{"norm_place": "pre", "norm_eps": 1e-05, "rope_base": 10000.0, "rope_fraction": 1.0, "init_std_qkv": 0.0171, "lr_mult_o": 3.0, "lr_head": 0.00867, "schedule": "cos", "batch_tokens": 262144, "train_tokens": 902600000, "dataset": "wikipedia_en"}
MLP neurons of a small language model. Each row is named by its layer, matrix (up: input weights) and neuron, and shows model dimensions 48-143. Each number is 500 + 40 x the weight over its row's rms, rounded and kept within 0 to 999. Numbers have three digits each.
Before each neuron's rows, "fires on" lists the tokens most often at its 100 highest values on Wikipedia text that the model never trained on.

fires on: "t", " ", "al", " vessel", "in", " end"
L4.up765:444414494462528460463488563485509520464556590414500528453541498440505475517463532475501427505421536476508499594510470427509389416446539518556478508462545513445565524407485494442543460458519512597439582530575451476542466487531483544473481468569481530467461479453531519504450474539511512469

fires on: "==", "\n", ".", "0"
L4.up1758:465469457482519479431538487422584474517389499501483489487530541549518514542473467488519530518561567423480485478568482532561508493474525524559477484521526542533482461491442515453505526513568453484521547489527478526387538456539499486507524513507475499540435555545573485467467483504532466552

fires on: "==", ".", " ==", "qu", "ff"
L4.up1056:572568495526521522573556449475513527538469497443476458650438459477465567530527516432524511550435536493531502468518534507523500539467480450517545464547537544473534529453449478470468544431480526492501517509500412488474490458500488540592560498464496441545558531513483489488587551459524459540

fires on: "s", "\n", ":", "k", " K"
L4.up1409:456404473571527450478580457501459590523475460485494509468490425554515508581504452526506533448490524535551514498555584529493515515508482491506520395531473486488551460559467467510568454531431469533501483513504500507530519483534466588523484516527509546528507506485561509472441464511552518518

fires on: "e", "to", "el", "CC", "re", " of"
L4.up2434:525521493485441542511512536482487414546472501507489453484475488470487445534495482535463539518446552463518426477542428476542442486518505533508507536471465476537483484477427513519438515482433480513515464432537527474454508454513518490469490523534588513516554513478524536551609542409548443485

fires on: "s", " of", "o", "á"
L4.up1530:532535499501553446524502452519535447514547434561463458490497529528541580570502491455545590558550514511532542499528492534487528498504455528472522525439449495477496532521451535467510533532570522509468521532502403499547508555499509473480517548517501429532459520453534536498411400491491485552

fires on: " |", "-", " and", " of", "ates", "s"
L4.up2191:486457522508534428500458335484559471500469510574457524524528485566524444502488471524503552443493532512569557521511566476578520479440448525466503431462468504456462430527452458439366504413439462543453488502456471517462498451468489478382522548522481491474495460484533487497449496572478471435

fires on: "s", " time", ")", " father", "6"
L4.up373:546466581493463437407582420487499510482456487562509469458556451453492464536525522555517497531510521499485576548544512482523535493493522531503487523473538456410490576533453486510446533443510507558511566458448538468477534539438491563493455519541463536540533471503478555549493502501586496485

fires on: "\n", "=="
L4.up1079:548468520516485432566587451486506477487514482514489475476470592556546495559496439495508465476503503486556560512493507460484529494399446534577455473574495479487471491519407492467574467460528473488479531564464488464448491459416541514549566491570487577498465472507487517519420535426553430521

fires on: "s", "a", " |", ";", " of"
L4.up1265:491589487479524575426517480576527531489565485569557425457495534576467490464443452459480515494525535549502511545548529530509506541509567522441485444477534466434563433481557542548482489570521549490544579511461562490549488498494504571516504494507567523503496462505490444583495517418439552479

fires on: " of", "s"
L4.up284:449491577437491488545524467540530413503514593508507603551456505489499425503549479521471559529469438470443496504473479468503482529483442629455546591512470489455455427505527523491410516517454542499388484543586472529497606546471446422463532512494517437402494478527525536534517574450431533504

fires on: " |", " ===", "===", ";", "===="
L4.up1411:544451580482575476579514470464516551500594483396495531551492535445484507474549550438465464501488496489511459457532509517527584508503468515463516524481407504546473503508477489533503502495469476506496494587542497479500509430484502531519507476527521502486565482504547448446555504519505507503

fires on: "'", " work", " Canada", "ing", "2", "=="
L4.up1613:477529455505496476495525544576500579492528473463500527536493553487421464494433421431468541538502566430526478491572507466506500489508511561455534453496573570522506437421519478495499513489455460536516466492434497525453521509465513577537525484482528511517449501536479492505492465429510532458

fires on: "er", "r", "e", "ant", "i", "."
L4.up1319:459460503498480493551500543562524456496506446477500526505500534485554519547471523593478514626493479511490557460525505437466495464496509454510573478515555488455479470491526519514466557481490515558447513512528456571463607505544521477466462483481518491529441546499488500466521573458379464505

fires on: "S", "s", "be"
L4.up1097:521470571473511470520495499466536428493508551559512549454430532438470558446480506570524620491485544524520477574474488413542531477527484582468548448512528445454537524488465489498488482445466489552567549462537508500511542545547517444501514454579553529476525434505497565502549456473471522460

fires on: "0", "5", "4", "lo", "ult"
L4.up1788:458459507560471458480567442549488530468563538479557466498530449568467471455521524438519572503455513457495513502418486518503483475530383491482584518529542528526449519413458486484504532486484487466458477467473441520419506446526545500524390478477538498472528473499510491402466554454512476455

fires on: "s", "-", " un", "–", " Un", " not"
L4.up27:550420611515525479531527490488492568466553459452455557520456481482437551440548489564576504478574522495457511488600497494502522509491461439455501550486500495538443453493431465454513432470460416534412529447571442583502569520524437456506497491485632414465522504587509484503460509470535545486

fires on: "0", " in", " of", "ec", "l"
L4.up192:533509525549565463490414471517454477600484503479540505458476492447494460475576424478464436482552482498513457515526536454402504549528511465507495458498506442469469560468448509521552504526505542549553508505474438585461532504455519485489555522529447550481529554434419530552520549513553557489

fires on: "==", " ==", "at", "t", "al", "ant"
L4.up1958:432473448420408508443513461429557537497486522497555521500550516520488499562591564466400459472481490487589517471465500532585481478505540600517446536483514526532473424500453407404485448549466537523549492469536459501472488464464460526477436457508512464582536534491494529553453533485512417574

fires on: " |", "s", "e", "i", "O"
L4.up2063:518472449510527578551517542533480501470488530572508556548544524469477542468490480513534563490485541503532455502468516502528486477538466522465528529493541542525531607477517513472547470490442474493472587576549483567502462445468432526432488528483470505497531472511516479493491437465492412471

fires on: ",", " in", ":", " of"
L4.up1764:553524513525563524532552515473519468525495530446461515509563541531482544445526469499527555505500406525554552543527493473452518532426507578477473492506486455505476534519554561472452497496541490523506492472518439489481513553556528530515498499524507484494439510517576488497498477378511454537

fires on: "s", "ing", "a", " U", "ly"
L4.up1882:473467557506434533436542423500462539499494470527484527510493489523469529513509416520495559482561553520426501530510474494523518435519441512489491456564539561559515478464479473511539515487546519491437469519447472492560492531501490480477501480483518530481511483532485546530471473472507538554

fires on: "5", "s", "'"
L4.up2482:518541583513523471520518408461536464563459528446556483540499506489489510509588469438574560503520448464519547443473494499460488543537513474422501536467493486538544491565527540532475562554476559495495500508517541469483485490476460462478489594505562465458501474453494448507474494532439476552

fires on: "s", "ities", "es"
L4.up2299:485531511433386498518526463461606481521517575511510499416444494482450541556506518502478552580546501495543534489457546460453514598500427521525526527451436548434497500556486502445484458569518464480478501452500500607499510554574540568556492508480614485508466521472565494538443525493475506533

fires on: "6", ",", "'", "7"
L4.up507:446502487526493587479474528488521506499454457579451546529484590537491465465483513537467440498525467531534502467470521485544513489494504482525531460518441502523528454447526487518516574467524488537536413465523522502490452469484427498507493505516452477545561456462423543547559552545579435589

fires on: "0", "5", "7"
L4.up664:477513485516472545468539491384579510487567503511553448541529441496442506498505511532519449462448480513533508468518500441560522505487556475479512480490473481522501494456617456468493474473583507515473465603505526477488525511531518564490523459531549526547498442508489594578485490528560478459

fires on: "1", "ed", "ing", "bu"
L4.up1193:464449572515501535519455474551539535452514490445547566493502481467420503525545494433512472483501458437469527555509478477536460493431383473471442435493514529439412496479356543413450466486500495500500486479523425544418579521462483497540511502518526505529488525529534449481498549511515451546

fires on: "s", "es", " final", "n", "a", "ar"
L4.up531:492513417544567395596532524542517510451535511474501490529451463500455538511481479545509406536508496483486438411602527546447559465518527543512495471546541519554518461610504507537554509501420491510505485459448460525493507461476554485445511550504467567522500490513548567469513516560448535454

fires on: "0", " |", " (", "is", "5"
L4.up1054:454435395460473566482505446505519520478514496471490468529522433433485510449562513497420512459503592488537525509496501547563483530525513580513513526531491518545512495464496480546520518508417467550512411528532523475519462566512511497498452482518499484489557498503473528517549542489504490540

fires on: " short", " on", "ly", " there", "e", "ed"
L4.up1645:436472518525438481524526489439488491537430565416503559445519538480537489510523541495463466433505502465533503511458476486456420466467503506529521506538483479473455489466441510487462511504448462473527550488440383519543535520452441577472511546559513494461502449467546510517568553538487534518

fires on: " to", " one", ",", " and", "c"
L4.up250:461486504476496497483502501544567486498536479540498438536527493441486467443543450503479513585554468449553425554554528504576487558558455496538443449487583469548493528500501454493507483551531480565510504419477524518485582522521463506528538480441534423502638488490458455484458533535438474445

fires on: "s", "n", "en", "es", "ing"
L4.up645:472409472511459395500435496530521499472498531553544493478494456492551438474523559536505488509640570486454472488475548507566483508481505501516470533481476478441446433437522522560542509460488434467473488468530479533494509519452535546471528504501507463429514515553516561516504471484518488482

fires on: " |", " —", "q", " [", ";", "\n"
L4.up376:478474557489466518534536503475497574509554515481517531579486485435410518500413473473486483422396515474523481484580539552521455564481597476387548511451473512495534475555574567498421537488488530467442445435512550488436590596538545569457508501497554488510550417570508480501540483551404556452

fires on: " of", " |", " by", " from", " to"
L4.up1298:510441409588477617507517446498553526410501450477498494474474453503518475505503427509476496473526569497598477558473524553534414495462437531528481404461525572461565502492528450432447470469500504445481613480522499513557460541513434528464550509504519524492465482452532555518488540467527534475

fires on: " D", "d", "th", " T", "rd", " V"
L4.up365:534517584500506435465525448608545499517459527531477527493506523510495537547484524510489489466530511525572523511459404440477555411483490474467468469422523541533494481468485475476489442476503465555478599500558534512475502551498418483517488490516478447568475488497552486615550464458468509483

fires on: " |", "ed", "ated", " to"
L4.up771:520551491462451513489504556392506507490516448432604468450563494564467538485499531502477422428436548532504480468485466533520439518546521469431584423475571554485525462505513546436484544525512493477469536498495482542526473534557463499504581513502543472477504496463426512534467525467418487548

fires on: " of", ",", " and", "ren", "d", "th"
L4.up1341:474510493523493487529560502554465453542579527560534479533494538470466505503539425502475524484563501540523483560567501574472519570458548578495462568530529454484474524517497473478599552525446507499440553457535573556480473468507502523496502463447511459450459491475558465536491500510494606481

fires on: " |", ".", "d", "rd", " –"
L4.up2202:509524509514492503428517508547498470557488463554505520479579528473464504511574420505484510488545483491461565477508457482494481531416478490509551476479505485517510496450440529468544478481444473557492501550469421529568580536501486446473481541521520472458589527465563571564558445472487550488

fires on: "1", "8", "o", ".", "7"
L4.up28:551490476486490549463517499516495501549578446578453530488483516518428503451454473505481550635566540510575493537459451492511417464464494528532451455478512465473502481559427553439494526506503539517613536493482540409479540505408558529468501488454454499548503455416524518447386495501510493450

fires on: "s", "le", "===", "====", "z"
L4.up1313:480473457466507484517489530493511558520500526560507521482540495420473443479465532438509499522455556505497489522549518481467551570471439512542535482518533483470506517598435512460460528518496471538505537437528522444523501550555517537528505468529564427519508479490547530482463550474548532516

fires on: "\n", " first", "ed"
L4.up232:501453443585492547438478482549582477523511567523512542499508466514466499480460505470478514576506501476529499506528460454502496489501436516497400573511545514496487507502506461507515532459457485465545484556471499504510514514486488484506512480514500429597508504497521490487492524429546519528

fires on: "==", " ==", "==="
L4.up738:477515488532493440504466467531526547434482581494551507537491544433545469499492418513570421450489500494487495564518545488486551531429523503531484534571487554503531522506477473505512531531495515519472454411539522528491591425470502526500516459525514517458553476524473541454439513467536398493

fires on: "==", "\n", " ==", "."
L4.up1605:468482498513456504527487514467524520410491488539484517510534486488545495556482498540491495431480501546461512551558538446563556479465492550560478496552470455468546553535414539526584514503448444530440595609468494498502488495547488474438503547545447480492467537512489528540512504553446514569

fires on: " ==", "==", " Un", " Ref", " Up", "s"
L4.up1863:536447459526469512559499503489477502446493500513472442528463511509541465448535504520501540510526497433556571466533414540467496570459506506416512497465572486525485491525469504466543468491468445600524434496490415466537504566515526552445515467569487432464503472529562535478529491534554545466

fires on: "s", " people", "ers"
L4.up2329:423512507509463490482495457517522424587467531517520485482477443487506505534521485451453508555526500507518473524535481478508541511489473545550428419436516499476440435498489502479500461469508524495488485466504575517472554510486462498553476457472565517506487502549537505492500449516531527499

fires on: " to", "ist", "ing", "ed", "en", "a"
L4.up2448:531423535469492535542543522536449528538530517512545516574501454486562536546443581462454553488474517540564482508479530546511573472390504433513529532479470512466550536491510565463459434453494505491480449462626457508538551431529466466515540506527536472533562494486504546446547438479497507578

fires on: "s", " time", " other", " them", "z", "m"
L4.up29:391524567490503502559460476520480456490490562541512500491465533499473433565582506512531503521485521509520414496552537499516608521516494533491494492467490444488528523418460572463442512477504495480500580574606476481501555444475455500523549487553425536490477441515577481466482499456478514464

fires on: "'", "1", "9", "2", "0"
L4.up676:557466520453460472463552539484418531481480442468539546482532410539474493449483520539511572515509479525524477526495409508503468457563566567456507511506460516498480525480472465512431531506553504485484540525552539493479392583531522566514490563573502479477465449523491445444543578451437545510

fires on: "s", " bi", "C", "ous"
L4.up1035:469514544545525485505560507490562484563472499415566497492479495516516495560507484594568534505478543556498484518398454479583496482462434516493487479548549454465428584540516447551494532488470507542430479490556541531587553545518478466463570491501471490552487441510562512451392509529498497458

fires on: "==", "4", "9", "8", "0", " =="
L4.up1873:411511602565469520576532453420515516429487473508549484551521501511444524481496474504507511463528478487505563504549485485452480546532530518492500469486543451488550494529465526503500506446510503541523510489538527503547554456520494517533514512476452380520453489514487561562442469462453484495

fires on: "0", "s", "1", "7", "es", " work"
L4.up1373:524511448467542474424560458556442447452465451523484564492455492529527447517547540484529479525489497487470496500536415517505516501541467501510472408518459501508525506459430487516493638502465463523440494490531527405528504522474496491430443541541579518494486493528457544470529486426487499561

fires on: "0", "2", "6", " (", " con", "3"
L4.up243:500469459501514534496447416570516523496519446485443489450558538485511506454537500437486480462495499455513532538507444507463542623499476511477458528509509468513489542465514389474508528464500529515549451465412530496551484519537460600575454591585557399421472497473505533512414501554573547528

fires on: "0", "1", "9", "5", "2", " |"
L4.up526:503467454563511556457451485506503473500452504514448468469576540496545412485568452406487562495478491434585458484580479521502540479549551459516507484560455519574480531455522435532498524488435472453485461544494523463508461593549464518571538503511437512460491512524486485525563508409477533566

fires on: "2", "ang", " New", " York"
L4.up466:519510514439445482454496578506433457490555463496543540538429416456449479442588520512522539512491525541505522494481412443496520516510452514475526488526522478564514557538421507464480433481502531543582522482489589463520590518433470480504552537473533452487576548483541533475488527494517536493

fires on: "\n", ".", "=="
L4.up705:497550490522508520523465406526453499551566513504492477519518529504487474450600534523532491533475519456527442572539458427537593549536494475490404508539448480438542533493512537462461565427493498497541418584456573491563544494487580488441555459531497497480428423487474489516468514438512509488

fires on: " |", ".", "ine", " Science", "e"
L4.up1064:421532488513402507518474491508512541515561441485475526528498530537490535496513536556482489505532498442511578422513487396519538533589493473471463405539594548532582425503499485555499487557498518524477471449539509470490564473507589509484531492494511528550478502499463563523525557524546437574

fires on: ")", "\"", " such", " as", " and", "uch"
L4.up360:470466540509444489494488506484482554532486467493558494491544515486485551538424495497467487507482506538469549579536517512424448559483495519436463553546490510558513538523493495501432563515473488562459532465513453466562510463465531500426563544471492494544487466453478521484446512514465440531

fires on: "ing", "ed", "al", "ο", "ating", "ive"
L4.up1347:472517560556451416517460493592515489486567575448478521441478437467493515458480548418537473542564585520511543560496489478566516505438490430469506507435500515449553535469543476464503512563477487514501460549523490505464565445480508490564538485487506472495505436522520519466544492521484461454

fires on: "9", "0", "1", "8", "cre", "2"
L4.up2218:444520476501483553571471468558415528520504458515502454470639503542526516448500471442448514554520455510517411503448430481419571522480479525427416523476515495468457584562515465474470522456528517536537463432533468495448571482503514524510508472469440477491408461530536532473549469421532465481

fires on: "s", "na", "a", " wife", "st"
L4.up1615:497501459402500497396511543498475510565541527530506542534497521548466550490525425507483555477474531506487547516438439442573505491449432450509507482469511498493464471454575526501496533474575539512428518528519464442520531486470451551509471467448533463498466485444490574515535493504488461510

fires on: "s", " CD", "c", "z", "des"
L4.up2459:523510446491506452553478475467461546459499589470502528501501506480490554481485446472456470517505526477496555531586457478478478540469480548426513488532491592430542530452515532471485457466571417433612505502610474431513446521561462560487474562460529531499458490514493494488511524559480435442

fires on: "s", "w", "iving", "ing", " |"
L4.up1492:509495482546553476468477489492500490426477483488581536500491539413477398529479479503549545419580500492504386503493467483491491412561516512470440414494505485500579572503467500492462467405469509436466515542487530486491523462452420504477473504411428424491526504440439510504540447588517551540

fires on: "s", "9", " of", "ak", "re", "i"
L4.up1782:486519419560473506473548544599487510507456503559473556453510594483492548476496513530496569541418540486479488541481452538523458438396506539481416550516388485508516482546514501482592423483452502471489452490480496469463443507521470440454519590493534470615514526432463533508474468455522483506

fires on: " has", "s", "ing", "d", " damage", "st"
L4.up1392:429490521550456532480487528495472503484509494476488507453559522456513499468542486521500527539507529487542481585497489540523558380516489556452492451482523507430503510539427599470542488512505477465471497564471557555458536467508435476499430528520434539565530520498472470522448481487448523469

fires on: " |", "7", "8", " "
L4.up1885:564491522421394486547500545478524533421492452426537456516491521426440472501547534533470468478477515580487519533526564441508402531458525501544525539493468489468500529618541459443530499414534432521467465507480477492507523498480520481458532506506515525447528486468463561586454557468526491547

fires on: "s", ".", " of"
L4.up532:570509543458546449510465544529516449470569543558485543507444470499525445488501463475645523559538462535498543513456572457586502646411459555532461539429520529507479551427475524470568524488506452470514461535465487586521552504517545513475420511536489482537437506466486557529458517495501474489

fires on: ",", "ly", " of"
L4.up290:370480498561474568546475483490494467511520516589441493473492469497510453509576448465531453522538475445527458511515516524562555522430492484470479532433509496547518520487494475421526506480495498494528507531474517551462529506462392525516463488488547475502580504543515487415433472456490563563

fires on: " |", " ", "2", "1"
L4.up179:552477507582552552525521545500538476525482482496479518435506460467544512500468479506530372530462539488520547470459462570537512479488517572491445491546474538524511516473508531545512603523520514543444537509528493504501518474555511536495577538484482438532536558462488568539497423545477526540

fires on: "s", "l", "e", "n", " is"
L4.up1493:506525431498502398467572477562497518476533489486524474534504475469521425503530476540465419595512566440421546556486469480537466455531539551507492517609474447468505429478514515484559467511419498534560530463498517523488509469469507544569449527460409590514484465605481534423486449452472479541

fires on: "tic", " trans", "ary", "al", "bi", " Film"
L4.up98:564458513526469483567558527469444474477512467476545472509530431445500513497571517545430478483480476437558494457545522561455511608476527389474521433541520522511450554471506481425469511465466465503585420522402456494509526521417545486489491544415496438596515513525436454488506515560453560433

fires on: "y", "0", "le"
L4.up3:433485502503485570414517440464523505504570525511489524539483486447509520489548503512504483470459493462519496547506535528495569450560490435472480547477529459465489552451424445527459500466529593538544455436523516542495407454421611518537532565533474582553522506449439566525520512499535489465

fires on: "s", "al", " ", "ing", " round", "up"
L4.up2253:508445479458586565504452519481490483476481455515551497438557487514484471556499466452460500548520528515453486538480473449492472501446466512439537469515541449555548546476469510380442534494483449509589499498513559501503594543527508441517524526537500566481519427534458523486492476567475518466

fires on: ".", " of", "a", "ic", "u", "am"
L4.up1682:520538492490550413472480481512430489507499480550554449521499579546440542487490498495487509518447546518444568468566514506507474543505526492453515491481543523457492493456540442519483489463542577525503502490491524486563538581476580517475520482553532520592485465538468485475428510592504550606

fires on: "9", "1", "7", "6", "2", "ian"
L4.up1383:482528418494498547446530485513511459403471531526466528532453469526494536461419489491539493529479479477465559556523518512553458447497484518525542502486503471447494549518531477539416530459441446488552447498526593480463559471498452486433544577525545443462485442570479506525592498495480458505

fires on: "s", "a", "ul", "n", "u", " |"
L4.up78:485509498447527573552562562462577507517503536459539471452443471515557433450463479476468468538525437435466518511510466451439573592482412558515483562495461505492462463491468548518491481536533483553416532484543450510454472534550519502482480481506545548478452504479430555488472503508521469493

fires on: ".", "==", " to", "ing"
L4.up2106:524444456539490537491431369441529499442467425503520503500493527531508553496556469530535524483485582530504509588484549588567504492521468442548467442523591508457500461502501454489484516492494501566584428497531519476473492439458498543541551463485517451487519441424445538506521524472554476539

fires on: "0", "5", " |", "/", " ", "3"
L4.up1598:479443515458511552432539484468499500501515448552505539510544473512488557475524468481476515523518525537519511492576521528461488600452497449463475486462519498541500503364554494484460521483548537415476529489434449537551505540467504518428464527479465424462532453522460538524461492454478509462

fires on: "\n", "==", " =="
L4.up1950:467530507472525544503560486471447520478487478500489567537494482560475511593577539523520484479503523531471515552522519448529511455455521535491475495568544579506477537446411461484461490453492471527480532501495519422476443554512548539491501507521490498494455535537573587496442491371534439584

fires on: ".", " is", "s", "ever", "or", "t"
L4.up450:505491558491474436527453460600487547462542541585470489490509544449498527556504480557444553580502447496524464548536515540473503466486519581541521445449550442523401467513482514515509506563438446495554515507502530468454520519418504451443515410510538557519444497562495495483393529440438486549

fires on: " work", "um", "ish", "s", "al", " rock"
L4.up1348:494492490484552473528593491517460495495470451441590461533519497472521503495564479536505513472541524516489465490508510535455484527500526463552491541546468411494531490502451552457464517519510495469511510651473484493467439496511454559518532494545490546476521450526527522474505549545452474457

fires on: "ot", "t", "ata", "it", " ", "itu"
L4.up1498:508419484510510563498462499462549526600507502506517483511574479506513475511520552510557523542507567548547449504476507548496557505444579532522493581585520459483556598526452504426576531505449526472541488495491452514529486493504533485440509478550466429451502490495464462552507508520491567458

fires on: " ", " in", "al", "e"
L4.up2399:482514534446472503517408508461583572522509538478482551522476524526518474505472524546495469490404460528457475548440485512528519525488503520515519540490549508516496488456511554469477458514474588532451540549504535524502494456489493496433508513464481491478513555543531470532447510579422473573

fires on: "ed", "er", "ud", "v", "ing"
L4.up725:557529512529451453496442504504514477497485531528548544557517420504501493446552539407524512549483448550487487515486500528535473498538493524488503555444549517509556461549511511558519556451515505506521538467445479420516503500506400480516456535489486453496477593520557553385429569461567498522

fires on: "\n", "==", ".", " ==", "en", "hi"
L4.up699:500433498516487532518494464417486417451487509479480546515460467500538523511512481488436479534532562485532542479543448432546581516533476512503521537513497499465478523527411576543539500482464461488500555489517506523549507521487537490440580482507490569474509432489506579460538520537491553538

fires on: "3", "5", "7", "4", "6", "2"
L4.up2203:509558524495553448507463425525509533461528543507510518469459513492454524471496574437534522449430506443485470459539500479544577522516527514494476457540491442515453491459539484488483488477466524528475551535562539509512522443461469492492565515536506493512423463531523457573550490511481466417

fires on: " other", " several", "s", " and", "ing", "cho"
L4.up210:499443544529539453507543493503650549491465511486490501606565501497497472544470463534533556465558512533450494492506434474414486521499453470562521508503513529500507503495526463484461534523638404522448522526546503478437578462437514487448542497501522495464448488587472456498439495481477346562

fires on: " Po", " Pri", "ct", " pro", "per", "s"
L4.up1261:487516540536501456546522475511544460498419500491512450521490478509560542514492528418505499596452498504505522542541457511506546470584494491381536482515477489467564519559493509524459507523527491474533477522571537474503543486546513510521491511500528525433466500429541542443529455491391541464

fires on: " ", " c", "1", "al", "2", "0"
L4.up896:524472471571457465531622521450480503443500440510563516449462502487542468542515498457568568497497516495586498569495459453528509499474465487436475466521492501479428482535487469498522539513554414508512533502481507415544544456535529503429407512479477464520537492534512593446490493496456544450

fires on: ".", "8", "1", "6", "ing", "|"
L4.up126:523449578450377474430487420589472524493531521458480448492447562543444470490501480485506511518472526572531495573468476481533402468467520508489478482555568486527515506586521496523464561473510519507530555534535471531501475430487478471458587462466473493543555494529519525413503537506469444444

fires on: " |", "ui", " Ba", "s", "i", ";"
L4.up863:462528429489461489513464478475513532446546553547443591493534486518488499489491505465443481500494538505474450418461532591478517526485525521476503451499509488477483457551480467502565559471481481471545468462565521499506559497527529514472547573473467514416535455509493464511515473458423530483

fires on: "\n", " and", "====", ",", ")", ";"
L4.up465:433443586462495482469521512516489523470482508528533509514520549552513526506497517461469481502468512548505592449544464486453528510558578493463507494541467459457523511553413489454461542459484396580472473485511462509544455481441521533497532510511495493553540490458573469482524513556495587501

fires on: "a", ",", "na", "y", "ana"
L4.up591:452532493531533459501487468532516501483505493497415461557466518488509464595461516380493480536493489521475486488517507424482553482445485499530519527454539475532498503446584521479454501507519550508519492488448503534480503498422530597541450432497468470526513621445579502467451479495516504471

fires on: " |", ".", "2", " under"
L4.up1043:503501531508460501521487510502476509491521521521467507504570494504451535460501495498436474479507528500472453490540489466471518456442519478499566540505523477443472568540520457404464498517427508470470544548461518540523484529530567528544465598502554479518567527461511536464509478461454496548

fires on: " the", " of", " All", " in", " to", " at"
L4.up212:538487568572472503484524399509439488486533476490520525518481478490510528529472483543438512458556424514502485461485476462550434435491456455509512516491547536508514520489511521480433499489565483479545480515482462549500479533550526466612482565492527514560518559482503563413519413493548515565

fires on: " ", "-", " –", "1", " |", "3"
L4.up1899:529507507448486567545538517464447472454516504523489532549513413562550493505482497473462384545497494505462517474478483428517486503511456488493578469494536498434464499472465514573551544470526455433558502458492510495517479565594477506550582468444454458543602494529539500581524452525469515406

fires on: "s", " time", "ly", " century", " is"
L4.up2003:477516479429505509473531473481463516529541500505504503448554570488455471553497506505467496469585463502480504576525481517540575526471535485495501426503563449523555493415405472518564480535498552506526548621500552481471492555461454493548477431450498545527417422607529472476534450483560450511

fires on: ")", ":", "}", "?", "ar", ","
L4.up1271:477503527482485598538526487508518494450532510502455490522550504499484511478512518501524519556432494494516511528584514480537428508495563565503471469490471472505495481538501462475533491523509476548483480474517497504592532500513540463506565534568557418477457506457593552471506503536498568452